Part of a small language model's weights: vocabulary 32000, rotary positions.
MLP neurons of a small language model. Each row is named by its layer, matrix (gate and up: input weights) and neuron, and shows model dimensions 16-111. Each number is 128 + 24 x the weight over its row's rms, rounded and kept within 0 to 255. A neuron's up and down rows have the sign that makes its largest values positive.
A block is one neuron, or neurons of one layer that tend to fire together. Before each block is what it responds to, as a language model described it from the Wikipedia text at the highest values.

Responds to: Nouns naming accidents, disasters and destructive events, such as accident, earthquake, flood, pandemic, erosion, riot, death; weaker on scattered unrelated nouns.
L11.gate979 [ 99  67 126 114 158 122 100  96 146 163 160 132 146 119 151 115 125  83 100 162 136 134 186 141  85 139 101 136 125 141 107 140 116  47 153  94 157 148 121 140  97 142 149  98 133 133 152 145 135 114 129 109 118 135 145 140 173 148  71  93  94 114  87 131 104 102 104 158 164 124 161 123 120 105 108 149 150 146 118 133 116 122 119 167 104 132 123 131 135 165 145 122 125 133  94 133]
L11.up979 [131  77  99 115 175 131 130 164 136 142 154 148 106 101 149 134 177 114  89 119 123 119 126 113 141 144  94 127 159 146 148 117 118 107 140 131 105 158 154 146  80 157 102 113 158 127 101 132 125 110 148 110 111 129 123 150 130 156 139 116 119 122 170 156 130  65 124 113 144 128 117  76 104 129  85 131 161 118 138 165 149  83 118 124 169 118 168  93 133 112 105 132 125 160 117 158]

Responds to: The leading pipe or list marker of a new table or list row, and the first cell's number, date or year, e.g. | 14, | 15 February, - 2026.
L9.gate92 [174 127 102 175 136 127  61 128 151 145 130 173 147  97 150 153 115 159  63  77 128  99 150 133 120  89 115 109  96 130 127  91 115 118  91 109 110 125 163 134 118 149  85 107  81  96 123 140  91 156 139 178 108 114  81 157 142 158  98 153 120 136 135 123 100 162 158 130 116 100  99 132  80 109 107 131 118  97 167 105 141 163 108 155 124 115 151 200 155 117 120 135  86 115 130 129]
L9.up92 [ 81 126 124  94 138 112 131 122 150  98 134 134 178 155 129 148 114 119 142 111 145 148 143 119 123 111 127 103 151 164 119 132 110 132 131 129 118 165 152 135  96 161  90 104 161 184 171 116  93  99  92 125 160 143 121 144 149 168 114 166 114 134 135  72  86  96 140 120 123 140 124 153 107 107 135 136 147 114 143 126 169 160 135 125 134 113 113 120 107 116 176 119 102 138 121 144]
L9.gate151 [151 126 102 111 160 104 109 144 129 136 148 174 130 132 116  84 157 127 106 117 158 103 143 132 149 140 117 117 125 129 173 100 166 131  76  99 124 160 124 135 180 107 100  81 136 154 105 142  94 135 108  99 161 113 119 124  91  95 100 142 129  86 157 108 124 118 120  96 115 154  97 115 142 155 137 121 122 145 147 153 153 175 146 131 150 114  99 127 162 173 174 116  91  86  92 171]
L9.up151 [127 127  90 122 147 121 146 113 135 185 135 116 150 116 121 110 100 144 125 143 110 156 166 145  87 145 129 110 136 167 103 115 161 179 101 153 133 164 142 172 128 136 152 116 134 169 140 163 120 167 109 103 100  97 140  82 122  92 107 144 166  73 136 141 102 110 114 108 156 103 119 131 143 121 111 142 154 132 165  72 138 125 160 112 103  83 124 152 188 141 110 149  99 146 148 159]
L9.gate241 [109 140 106 138 119 111 137 134 146 117 127  95 142 136  61 155 115 133 132 145 174 141 154 103 144 163 109 130 186 130 147 120 133 130  91 144 107 135 136 135 142 126 137 158 134 137 127 118  86  98 145  89 150  91 151 131 150 134 174 155 140 100 129 151 142 107 129 136 160 120 155 118 159 113 103 137 120 161 114  77  61 107 188 122 157 108 152 153 105 130  92 106 110 129 112  86]
L9.up241 [141 108 145 132  97 152 143 126 126 117 165 178 164 160 166 144 154 126  93 150 154 130 140  91 117 147 125  55 156 108  89  96 114 151 117 137 146 149 133 116 117 110  94 112 122 134 133 146 107 111 144 115 125 128 147  91 128 121 125 108 206 127 130 120 118 190 123 127 115 154 105 129 144  99 162 114 116 138 121 142 110 109 126  97 154  95 135 148 132 125 142 147 112 123 139 138]
L9.gate585 [111 115  94 112 133 106  86 150 147 123 146 109 135  98 124 149 148 108 149 118 104 134 175 133  85 153 154 122 113 160 122 104 183 161 146 103 133 142 113 102 105 154 113 183 139  94 130 144 124 113  86 161 124 129 146 145 181 181 116 134 166 167 104 105 102 181 122  76 136 149 133 149 150 148 106 126 113 125 142  94 148 136 107  94 147 111 132 115  95  94  99 125 125 151 103 119]
L9.up585 [141 208 117 107 112  83 123  92 137 135 123  97 103  94 107 146 114 141 114 176 167 181 125 152 101 121 150 130  92 146 124 119 118 122 164  84 101 121  89  96 133 192 117 119 123 147 147 143 112 100 178 110 171 154 116 160 125  82 130 142 145 118 125 119 108 106 103 162  79 147 162 166 109 141 167 140 113 127 123 110 155 122 115 118 137 126 112 121 129 167  87  77 125 126 124 150]
L9.gate800 [123 167  94 105 140 121 131 155 174 117 119 132 154 132 119 106 167  98 125 102 126 151 115 151 126 176 129 111 152 122 117 133 117 111 163 133 137 143 115 165 119 148 121 130  98 137 148 159  98 112 106 112 129 131 117 139 125 137 128 109 181 127 137 132 130 144  99  96 104 159 124 133  89  74 163 122 145 115 158 104 171 159 120 164  96 145 151 161 117 156 115 155 110 126 176 169]
L9.up800 [120 144 175 111  88 139 147 125 148 106 144 112 157 156  99  67 139 104 137  97 155 122 130 145 101 173 118 133 120 107 144 161  91 131 140 149 159 112  98 127 114 148 147  68 157 104 100  78 137 165  86  72 130 108  74 112  90 144 136 112 117 110 120 140  99  93  96 120 111 185 117 138 162 168 123  92 143 130 136  97 135 123 107 147  81 134 166 143 130 133 171  99 109 108  95 153]
L9.gate905 [123 119 130 123 111 125 138 127 155 127 109 108 182 116 105  94 144 141 154 132 156 154 151 107 132 149 123 135 164 107 148 107 129 115 125 133 175 102 111 138 177 150 139 111 138 125 153 150 129 136 159 121 124 117 112 121 134 147 127 145 174 133 160 134 153 176 149 101 120 142 123  52 195 101 112 114 128 132 175 103 133 126 113 156 130 143 173 146 137 167  75 154 104  88 102 118]
L9.up905 [ 73 113 146 121 108 113  92  66 103 115  79 149  88 123 112 111 150 134 133 151 124 137 142  75 185 115 109 157 134 130 127 167 169 128 114  93  99 168 117  66 148 130 130  67 164 156 159  99 152 114  65 119 112 140 132 143 152 159 147 121 159 126 151 144 133 129 114 139 180 142 141 131 156 120 170 141 117 135 165 120 115 178 112 105  95 139 128 134 142 132 146 116 134  79  96 160]
L9.gate984 [117  84 133 144 103  99 141 143 129  84 100 154 148 167  93 128 133 128 119  99 107 142  87  90 104  98 153 133 129 127 176 142  81 131 123  89 111  84 101 123 138 115 130 110 128 115 116 111 135 121 121 109 130 104 150 129 181 183 131 146 165 139 153 122 126 109 120 116 134 140  79 136 123 158 104  95 179  91 181 126 180 120 105 178 146 120 136 127  71 153 141 145 104 107 148 111]
L9.up984 [107 102 110 150  83 114  69  89 169 134 121 145 127 101 115 129 110 112 128 160 164 148 126 160 110 113 127 165 131 109 112  84 184 129 132  74  91  99 114 140 143 142 152 152 127 117 170 127 110 130 148 143 147 114 127 137 129 147 126 125 146 141 179  96 160 144  77 161 110 111 104 135 106 136 143 150 132 125 146  95 131 132 105 169 101 129 104 125  72 139 167  93 140 142 113 169]
L9.gate985 [127 113 147 123 112 137 114 123 166 114  96 140  98  93 102 130 129 126 163  76 109 144 118 140 121 118 137 118 126 178 135 128 142 134  86 108 101 175 146 160 137  90  83 128 145 112 115 159 106 132 169 107 110 105 117  95 132 103 113  93 170 119 128 102 100 107 119 134 107 139 103 102 126 100 140 129 142  73 151 151 117 128 126 120  80 136 128 102 182 143 113  83 151 103 144 145]
L9.up985 [124 146 112  97  92 113 102 150 156  74  83  95 114  69 129 142 116 135 134 123 120  82 106 139 108 110  90 150 115 169 138 144 104  98 103  98  94 107 108 176  98 117 106 127 134 129  91 115 123  88 157  88 146  64 130 100 111 128 158 138 161 150 131 110 106 124 121 126 125 156 148 157 136 159 117 119 145 143 154 136  87 127  84 123 119 141 102 133 143 114 114  89  99 126 117 139]

Responds to: Numbers in the first cell of a new wikitable row, right after the opening pipe, such as episode numbers, ranks and years (| 14 |, | 2004 |).
L11.gate32 [ 90 146 170 109 128 106 115 193 140 142 111 105 165 112  89 167 131  86 177 111 144 129 124 169 130 140 124 131 135  87 119  97 129 125 156 163 129 144  98  81 133 157 127 145 152 121 124 112 114 112 133 111 167 105 115 187 126 160 112 121  97 115 123 103 175 152 126 171 121 126  98 171 167  95 142  96 144 141 176 123  75 142 138 144 137 116 131 138 139 123 164 129  92 128 111 156]
L11.up32 [126 118  77 134 105 150 130 106 163 133 111 109 154 135 124 157 126 104 165 109  93 130 114 108 115 131 172 120 123 136 118 154 136 122 134  95 129 118 121 152 127 103 123 163 129 159 145 143 127 148 155 109 123 130 105 104 159 130  92 118 135 135 152  89 141 140 112  94 124 129  78 175 162 109 125 116 145 142 151 132 167 136 145 139 159 102 130 115 163 111  86  90 140 156  70 131]

Responds to: First cells of table rows in wiki tables, mostly numbers or years after a pipe (13, 2006, 32), plus slashes between coordinates.
L8.gate15 [ 61 142 106 120 148 165  94 185 125 118 161 117 149 114 157 148 128 134 142 140 137 124 157 106 149  91 157 152 113 106 103 151 123  90 110 138 154 100 176 128 162 123 117  97 140 144 109 111 132 142 159 142 137 117 143 130 132 111 153 147 166 121 104 120 155 159 125 115 124 174 178 114 134 151 156  81 125 152 129 109 117 127 132 128 121 113 119 171 127 109 144 111 115  99  90 144]
L8.up15 [128 129 147 125 122 122  95 107 132 110 130  92 137 119 126 147 141 117 129  84 136 109 108 145 135 179 113 105 147 110 132 139  87  96 115 142 130 129 131 100 112 149 136 133 138 128 153  98 107 141 133 105 160 148 125 105 176 127 127 136 159 117 136 116 113 140 116 103 142 157 125 125 115 172 110 163 158  91 155 128 134  85 164 139 130 113 175 128  63 137 129 124 127 156 113 116]
L8.gate221 [138 144 164 124 146 185 111 150 150 190 115 123 117 165 131 139 112 119 111 103  93 145 154 111 137 140 109 132 139 116 151 152 101 128 132 145 159 134 103 129 155 123 166 106 155 155 117 130 163 181 130 105 138 132  99 162 143 118 180 132 143 107 110  90 135  95 166 128 119 189 114 173 151 123 195  94 136 118 157 131 144 129 161 125 115 108 146 153 149  75 115  94 110 137 104 105]
L8.up221 [128 141 168 141 145 151 107 178 147 120 139 154  98 170 140 163 130 137 152 121 147 124 177 103 154 150 104  90 136 145 147 144 121 104 150 118 166 137 132 117 126 112 153  92 139 135 143 113 143 118 179 171  93 162 131 102 106 120 116 131 201 118 126 113 106 117 124 116 132 169 114 178 128  89 190 110 177  86 126  96 159 136 143 158 111 141 172 140 136 126 149  96 113 110 113 115]
L8.gate345 [143 125 126  79 143 121 142 118 153 119 149  98 111 122 119 166 139  89 132 117 114 128 141 159  95 179 163 133  86 150 112 170 150 157 160 140 184  86 127 144  89 130 132 129 151 130 142 128 160 164 124 128 144 169 112 113 118 159 138 127 128 145 137 104 128  85 116 131 125 144 143 112  95  86 130 151 142 127 157  95 138 177 124 111 143 154 181 141 127 144 104 119 119 136 132 179]
L8.up345 [135 183 137 111  81 147 152 115 139 137 108 179 141 170 120 112  85 126  95 164 122 118 139 116 123 131 127 189 133 128  95 116 114  97 100 122 133  98 139 135 120 104 126 129 138 157 107 148 139 167 102 102  94 121 105 104 153 144  78 112 126  90 118 104  98 111 167 150 146  88 119 129 113 115  90 119 112 138 127 119 125  64 136 151 127 152 145 158  97 114  96 127  84 117 115  73]
L8.gate407 [154 103 134 127 113  95  77 161 128 122 131 105 150 130 188 109 134 169 181  91 133 125 117 174 131  92 152 129 131 131 109 129 124 171 136 145 165 118 111 139 153  86  97 133 101 129 152  84 137 125 181 134 126 124 146 155 148 105 145 131 124 152  91 104 137 149 131 117 118 140  89 143 126  84 137 108 111 124 123 121 117 157 109 128 141 121 115 115 146 125 132 141 119 109 112 127]
L8.up407 [119 131 144 151 130 151 111 141 136 132 132 141 154 143 166  69 103 150 123 165 184 142 127 109 105  92  80 108 110 140 131 123 130 123 198 139 167 122 119 182 131 121 132 107 140 115 153 143 135  99 144  97 116 139 133 108 119 106 112 148 133 179 103 104 159 168 151 116 111 117 128 124 120 109 149 127 152 137 114 111 126 127 146 135 141 125 158 112 112 158 111 132  81 113 143 125]
L8.gate461 [105 129 115 140 140 136  99 129 126  68 161  86 129 118 129 129 168  93 123 132 146 134 101 147 125 146  80 154 143 167 141 135  97 148 131 149 144 140 127 132 117 123 140 125 117 159 120 131  91 115 164 101 152 122 121 119 136 114 139 106 172  97  88  78 127 134 128 128 132 140 122 112 127 151 149 150  98 133 144 131 167 175 145 122  76 150 140 128  70 112 137 166 116  86 108 157]
L8.up461 [113 139 162 106  90 138 137 154 157 102 115 135 179 125 143 189 104 120 115 100 173 138 189 119  93 132 116 101 151 132  96 124 158 134 112 126 131 102 165 118 126 109  91 139 109 127 139 151 118 129 145 124 155 144 166 148 105 116 119  96 175 122 101 118  82 161  82 103 145 135 125 110 130 133 131  99 132 152  93  88 113 165 128 153 140 123  86 160 105  84  93 134 128 158 139 144]
L8.gate661 [125 128 117 124 168 129 101 124 159 106  83 130 105 112 179  73 186 119 107  98 111 116 132 117 163 131 127 133  85 168 140 114 160 146 119 101 121  79 147 125 143 152 109  82 184 170 160 143 120 110  91 115 168 152 103 122 146 129  73 103 148 138 112 121  97 100 134 109 123 115 160 110 137  95  82 107 151 162 130 126 133 130 133 153 114  84  99 116 108 128  98 128  74 137 111 147]
L8.up661 [131 120 112 115  84  96 115 143 153  85 162 125 142 112 142 132 164 131 156 117 119 106 102 165 141 115 145 133 163 154  77 115 113 120 158  94 124 124 124 114 108 101  85  68 175 130  69 154 118 131 145 100 144 156 121 133 142  83  95 172 126 156 157 104 160 121 150 138 131 117 131 118 184 163 128 125 152 110 135 149 124 133 109 156 125 130 132 110 116  86  87 111 119 117 133 105]
L8.gate732 [125 122 113  76  95 141  95 151 140 145 124  87 170 120 114 134 107  85 152 133 164 140 162 130  83 161 113 141 148 114  93 134 104 105 172 152 156 127 102 123 114  78 103  80 136 129 117 108 113 118 158 129 110 179 129 146 127 123 110 180 196  83 146 138 142 139 132 131 160 158 172 141 157  88 158 147  84 128  95  74  93 182 142 128 104 112 172 128 143 142 136 162  88 127 123 111]
L8.up732 [ 65 129 130 101 133  89 157 186 140  82 124 123 101 132 118 113 142 195  94 145 174 155 134 145 123 129 145 106 119 155 166 171 123 142 121 118 134 122 160 170 121 111 112  97 114 126 167 135 120  96 117 114 123 117 132  81 151 114 105 172 127 100 129 128 134 186 142  93 112 103 143 121 131 121 150 157 146 145 172  90 147 127  67  94 140 120 153 155 106 123 105 151 128 152 139 117]
L8.gate918 [101 165 124 123  70 158 144 158 119 117 130 117 146 106 137  80 124 123 155 146 160 136 128 162  98  98 123 168 128 138 135 145 115 187 116 151 135 125 142 144 123 154  93 192 142  99 130 150 111 146 125  87 138 123 137 156 131 122 154 108 158 135 131 118 108 134 143 122 140 139 129 158 128 129 158 129 133  97 120  96 127 124 121 129 102 102 132 130 125  87 141 151 128 113 151 132]
L8.up918 [ 90 145 129 160 135 104 148 179 118 110  85 126  93 138 176 154 102 106 138 126 140 125 113 101  71 125 118 102 125  93 131 147 123 187 127 114 126 110 137 112 108 163 166 165 138 130 137  76 134 142 109 145 160  86 161 125 149 150 102 120 128 138 146 104  87 132 167 169 125 113 143 167 112 129 159 122 135 140 144 111 129 116 127 111 103 113 116 121 138 121 144 109 140  58 134 142]

Responds to: Abstract nouns naming a process or activity, often -ation/-tion/-ing forms, typically in titles, lists or after "the" and before "of". Examples: detection, recovery, inspection, boycott, Interpretation.
L9.gate29 [142 120 173 157 158 106 120 109 146 122 165 128  94 102 129 169 131 160 104  90 165  92  93 107 111 119 154 120 103 135  92 131 155 174 118 123 135 116 158 140 135 143 138 121 137 132  86 135 102 134 152 148 118 112 105  78 122  87 107 109 164 137 139 152  96 152 158  93 138 130 130 107 148  97 128 134 127 146 135 117 116 139  97 109 147 146 163 105 136 166 117 154 145  94 112 127]
L9.up29 [ 83  81 114 154  81 124 126 139 130 146 156 125 100  91 158 121 135 166 102 142 181 120 101 128 144 144 139 124  88 128 107 152 148 131 127 133 147 122 111 132 150 111 113 123 122 110 122 134 135  85  79 157 132 106 165  75 128 110 108 138  96 130  99  97 138  92 100 147 160  78 105 144  94 130 163 150 124 153 127 119 129  94 131 158 172 134 159 151 106 127  93 150 160  97 114 130]
L9.gate89 [121 113 114 156 137 134  84 119 128  66 175 137 145 116 129 118 140 104 109 152 122 151 132  94 142 112 173 135 125  90 112  95 125 119 116 111 130 128 119 123 107 149 114 146 130 141  82 157 122 124 100  94 114 186 120 184 111 128 126  94 113 133 134 116 131 106 131 107 144 120  97  98  76 137 102  87 178  80 101  53 122 134 130 148 131 126 101 151 168 157 118 122 151 113 112 149]
L9.up89 [104 159 171 125 129 160 120 153  91 163 127 165 172 132 110  83 149 106 144 116 108 133 140 103 117 122 131 144 126 125 116 166 147 151  97 128 138 148 139 120 103 123 138 135 117 109 136 137 169 119 138 120 184  65 131 105 119 120 134 105 113 130 120 101 130 112 110 171 112 131 124 115 114 144 131 167  79  92 163  80 142 148 137 141 179 138 103 102 126 139 125 162 132  98 147 128]
L9.gate363 [168 127  88 149 137 130 101  99 144 125 148 121 120 135 104 128 163 158 127 131 103 116 122 117 131 119 100 129 116 118 146 118 142 122 137 157  95 116 127 125 181 153 100 152 166 171  84 147  79 186  98 144 177 135 119 130 152  81 100 144 136 105 166 113 169 121 151 146 181 106 111 122 163 107 131 107 127 162 116 147 122 138 110 125  97 150 123 141 119  81 123 154 172 127 168 133]
L9.up363 [160 123 158 135 115 155 130 106 136 110 116 160 142 120 138 149 149 157 144 142 125 164 144 120 134  87 108 103 124  66 105 182 134 125 108 217 126 152  87 134 175 138 133 209 116 133  67 133 137 173  99 143 139 142  85 154 127 101  97 142 108 121 138 151  89 160 136 157 106  82 113 164 149 153 134 137 143 105 114 134 107 128 125 134  68 165 169 119  87 112 116  98 142 139 110 157]
L9.gate407 [125 114 166 126 153 135 120 117 133 107 151 161 149 106 156 128 105 126 179 171 110 128 151  98 118 128 165 172 129 172 154 157 145 159  86 124 138 171 120 172 141 119 139 153 138 141 128  99  95 104 139 156 139 151  98 162 111 134 132 144 134 111 161 114 111 124 113 127 116 115 161 155 198 131 108 139 159 130 153  97 146 115 142 122 149 142 145 105 136 149 141 131 137 115 136 151]
L9.up407 [109 136 135 113 178 104 109  94 114 157 163 162 143 132 144 119 143 118 121 118 112 111 132 129 135 139 125 195 116 152 162 148 152  95 145 136 123 103 111 112 147 113 148 144 119 101 120 153 132 104 144 149 124 159 108 117  89  53 109 169 110 114 113 180 120  88 141 143 156 109 132 119 124 106 133 133 144 147 145 119  93 116 127 120 125 192 109 149 128 143 120 143 128 117 150 135]
L9.gate527 [129 119 167 138  89 154 160 117 123 120 191 105 117 129 142 146 112 113 151 117 105 160 134 145 100 129 127 116 133 149 140 112 147 128 100 112 170 140 108 123 123 123 137 132 141  94 119 101 172 118 151 160 150 109 134 118 120 153 175 162 158 103  99  98 125 124 118 130 146 163 108 131 117 165  94 132  97 140 137 131 118 104  94 124 128 144 127 106  88 136 174  86 147 152 140 117]
L9.up527 [104  97 148 151 152 167 145  98 103 112 126 133 132 105 141 134 144 164 104 123 142 157 110 107  87 142 158  89 164 143 124 140 105 126 176 102 132 127 111 151 128 119  79 138 138 120 109 135 150 117 138 161 120 117 144  96  75 101 104 131 148 156 159  93 122 137 144 130 122 127 107 123 125 126 121 143 124 180 138 122 118 162 120 101 149 119 101 100 126 119 168 106  90 123 201 167]
L9.gate598 [117 104 124 123 147 143 109 119 111 116 161  86 143 133 147 131 132 109 129 103 122 163 171 134 128  80 160 132 124 135 117 165 108 133  71 130 101 119 122 179  98 161 109 130 153 161  87 109 122 170 142 123 152 117 111 120  88  97 104 166 134 135 115 119 107 151 121 135 172 129 156 170 122  95 132 147 127 154 104 142 127 186 136 119 147  97 135  86 136 165 150 118 100 103 114 116]
L9.up598 [131 150 162 120 100 158 122 142 105 187 141 117 157 134 115 133 146 135 113 157 161 150  94 147 114 169 122 174 144 148 142 126 193 110 139 116 139 151 149 134 143 153 156 182 115 146 139 120  96  61 155 156 128 149 159 122 113 124  97 179 176 119 124 138 114 163 137 127 169 125 160 103 123  85 134 172 138  69 148 115 148 167 181 120 104 153  93 139 182 119 148 158 151 130 167  99]
L9.gate728 [139  88 156 110 108 163 113  96 121 139 114 100 113 100 133 186 124 116 103 177 135 119 141 139  97  95 138 143 144 110 147 173 143 112 128 114  75 102 124 135 102 123 132 157 143 137 152  97  90  79  83 121 128 128 145  99 117 133 116 140 111 122 150 148 132 131  99 133 126 149 149 145 127 149 119 101 104 128 159 105 128  86 148 140 126 112 162 112 160 157 124 116 116 158 112 118]
L9.up728 [121 131 112 117  99 161 109 102 122  66 140 130 107 116 194 174 126 126 118 132  85 101 109 121 115 121 147 137 111 100  93 125  97 124 175 154 102 105 121 138  90 148 115 113 144 102 144 101 136 107  84 131 142 141 141  95 123 119 129 132 118 150 124 137 109 134 114 128 197 128  85 138 138 149 134  88 139 155 122 121 143 134 118 143 139 153 164 132 140 136 113 134 179 102 117 141]
L9.gate980 [122 102 101 152 164 131 122 118 115 137 121  94 156 115 159 144 157 134 167  97 100 157 119 155 129 147  99 116 130 168 145 137 136 129 111  97 113 143 110 163  87 169 139 148  87 157  94  98 141 107 125 141 155 135 130 118 169 126 132 157 109 122  72 123  98  88 126 161 119 149  76  75 105 118 110 130 142 100 140 109 119 119 101 150 178 135 112 143 186 139 146 112 132 152 124 114]
L9.up980 [116 107 142 132 131 153  81 103 127 110 133 144 153 146 158 163 134 100 210 151 154 163 117 128 115  72 117 107 160 117 108 115 168 142 139 104 150 148 121 167 151 144 161 134 137 182 175 146  96 142 130  88 181  98 158  99 137 103 131 157  82  99 159  72 119 117 111 133 153 156 115 100 134 120 123 144 142 105 137 127 169 105  88 159 122 141 145 135 153 120 124 115 107 165 109 138]

Responds to: Nominalized process or state nouns, often after "the" and before "of", in technical or descriptive prose, such as stability, detection, formation, and tracking.
L8.gate61 [152 113 126 148 137  76  93 134 140 150 149 114 125 139 129 117 106 165 115 104 133 115 114 124 108  93 155 152 128 137 106 148 113 147 140 127 135  94  59 148 147 131 103 130  96 153 113 122  90 121 130 148 142 128 141 144 124 159 137 132 112  79 134 151 129 147 151 183 146 161 119 135 117 124 105 155 143 142 155 118 111  89 113 113  79 118 125 113 154 161 116 131 114 121  81  91]
L8.up61 [170 108 139 136 123 123 118 127 166 134 149 135 118 114 123 154 131 121 109 155 114 106  99 135  54 143 148 130 136 146 119 124  93 138  84 137  97 153 126 143 181 133 106 171 136 154 155 147 181  89 156 159 155 145 134 134 163  84 145 141  98 112 152 115  87 154 142 124 174 134 147 119 189 131 154 152 122 142 117 168  96  90 122  97 110 144 181  81 148 148  78 129 123 111  88 123]
L8.gate154 [140 119 109 178 136 109 154  93 107 127 125 106 158 109 151 146 156 151  94 173 134 101 116  74 131  80 170 174 105 120 155  99 160 131 123 127 112 115 161 141 113 144 128 173 167 126 145 129 130 123 101 146 167 134 116 102 157 158  87  99 103 182 105 112 146 109 142 136 116 100 158 102 154 152  72 137 112 131 156 116 111  91 144 136 116 116 165 153 132 144 128 124  97 115 122 162]
L8.up154 [101 140 129 126 126 120  83  35 112 126 119 131 106 128 159 154 150  81 102 135 156 134 157 121 106 130 123 139  99 152 147 139 141 104 128 138 166 160 166 166 137 123 101 124  77 109 132 124 153 126 159 112 102 120 118 156 143 143 127  72 127 131 127 132 120 138 157 101 131 134 105  88 131 148 133 142 105 150 176 140 130 122  98 160  71 165 138 163 171 148  92  89 148 110 121 135]
L8.gate176 [121 137 144 130 117 173  90 129  93 109 150  80 148 185 123 126  95 168 112 170 106 135 101  92  93 156 152  95 106 104 123  96 126 174 153 105 174 129 130 141 134 140 126 155 140 153  93 132 126  91 105 152 144 117 165 165 118 152 125 116 144 136 128  90 101 176 127 140 176 169 142 130 123 123  92 189 168 161 128 152 127 153 155  95 152 128 149  83  90 179 139 143 166 159 170 132]
L8.up176 [163 101 130 103 110 116  99 136 130 169 143 122 138  99  92  80 185 206 110 130 143 120 134 108 139 116 170  90 133 145 148 117 128 129 156 131 124 127 160 119 106 151 126 110  95 171 104 126 169 129 131 106 134 140 126 128 130 158 144  76 132 119 114 116 169 130 137 150 113 139 137 151  95 130  80 147 111  77 129 155 145 161 141 105 107 108 150 123 108 147 154 178  81  90  98 138]
L8.gate223 [145 124 125 134 144 190 105 118 129 121 125 160 151 107 156 141  86 103 136 121 135 141 144 128  89 149 197  99 140 131 130 125 131  80 158 149 132 132 109 135 126 147  95 111 105 175 116 124 103  88 119 182 153 124  90 143 121 161 128 161 106 104  91 141 139 154 125 109 152 129  59 162 138  98 116 149 125 146 107 137 126 125 108 154 155 141 106 115 131 183 108 133 161 111 128 130]
L8.up223 [137  86 109 103 118 113  88 102 120 153 108 115 117 123 155 121 116 168 148  91 123 115 126  98  90 138 156 116 160 153  83 165 116 150 116 110 169 155 138 135 118  99 114 135 115 106  83 119  93 100 102  99 129  80 120 107 142 108 112 141 115  95 121 153 167 176 150 156 153  95 146 105 101 183 130 159 138 140 125 184 127 134 112  72 122  79 137 111 141 185 130 111 125 118 166 121]
L8.gate254 [133 123  58  99 101 145 112 127 121 123 159 117 132 124 161 159 134 178 104 103 127 140  95 124  80 145 130 146 144 123 115 172 118  99 118 113 143 140 130 106 143 149 110 124 148 107 102 135 137 115 148 155  71 140  57 142 115 160 132 101 102 111 127 132 139 173 135  87 116 111 108  95 113 137 141 150 134 136 106 133  92 146  98  79 109 126 106 133 139 111 147 101 154 199 136 166]
L8.up254 [ 79 120 108  94 123  87 132  65 122  73 162 162 124 122 161 113 173 146 115 127 133 130 119 113 119 126 146 137 145 103 121 124 125 137 139 156 110 117  97 155 134 151 132 118 135  78 133 142  80 138 172  74 133 135  89 130 163 162 136 113 109 164 129 109 136 104 139 116 119 145 120 116 116 149 134 132 121 134 110 186 117  96 131 135 122 146 123 176  72 131  93 161 128  96 182 111]
L8.gate330 [114 147 210 100  87 144  90  78 149 160 186  60 193 116 134 160 152 147 133 141 126 119 140 124 169  90 148 103 105 163 140 162 161 161 181 158 112  98 131 164 120 142  98 149 153 143 123 135 105  96 123 122 124 132 151 111  99 136 103 138 157 135  99 123  99 184 127 130 146 118 104 121 116  98  95 145 147 116 127 139 130 160 131 141 131 129 136 139 170 107 108 114  94 114 121 128]
L8.up330 [139 131 164 153 132 125 107  86 142 101 194 138 118 128 114 167 113 175 164 131 119 138 115  74 147 158 158  94 132 147 115 122 115 118 136 120 122  85 122 167 123 122 107 136 138 146 130 162 143 101 155 128 122 117 143 137 117 108 111 149 121 134  99 140 170 124 119 108 164 130 117  83 122 156 109 181 144 119  94 109 131 156 146 126 141 145 111 162 141 163  97 101 119 132 146 120]
L8.gate526 [ 89 151  86 126 156 137  92 136 136 124 169 140 125 139  57 122 139 113 126 138 139 152 102 114  88 141 117 149 154 144 166 195 141 120 121 145 134 128 124 140 149 125  92 158  98 127 104  84 143  77 142 149 130 133 126 141 118 110 135 135 119 115 105 107  97 127 109  98 137 136 135 115 165 137 166 119 124 137 122 151 132  81 104 121 154 165 114 148 138 122 124 130 138 140 124 116]
L8.up526 [152 120 110 116 167 126  78 131 146 105 136 141  75 149 150 175 144 148 116 112  74 117 144 103 143 125 117 135 164 108 115 131  80 141 177 117 153 153 118 126 129 136  95 152 152  85 165 146  74 115 106 105 151 143 130  80 175 119 159 175 104 124 146 117 152  83 136 102 137 102 130  83 135 150 145 113 139 137  74 163 133  95 125 129 124 119 148 140 106 143 151 118 150 136 151 138]
L8.gate774 [ 96 165 112 153 169 119  93 106 142 152 168 116 142 137 105 110 157 103 108  67 136 121 109 122 126 139 158 124 134 120 161 160 169 108 129 161 166 110 126 108  89 105 140 153 111 131 122 158 169 106 128 138  88 106 111 127  92 132 145 104 120 139 107 155  73 119 125 158 153 136 138 107  83 109  89 165 126 145 123  66 121  98 157 116 118 128 129 127 111 138 153  99 127  96 134 114]
L8.up774 [125 137 105 129 166  83 138 123 120 129 143 145 149 124 147 186 117 159 145 101 118 150 153 126 109 120 144 150  89 129 118 134 148 127 168 131 104 177 125 101 120 163 111  98 140 129 121 131 167 106 124 139 117 143 118 116  70 127 123 130 167 162 104 152 160 119 140 140 110 121 116 134 149 127 105 139 115 122 118 134 108 121 116 127  88 138 145 114 162 155  85 103 190 137  89 137]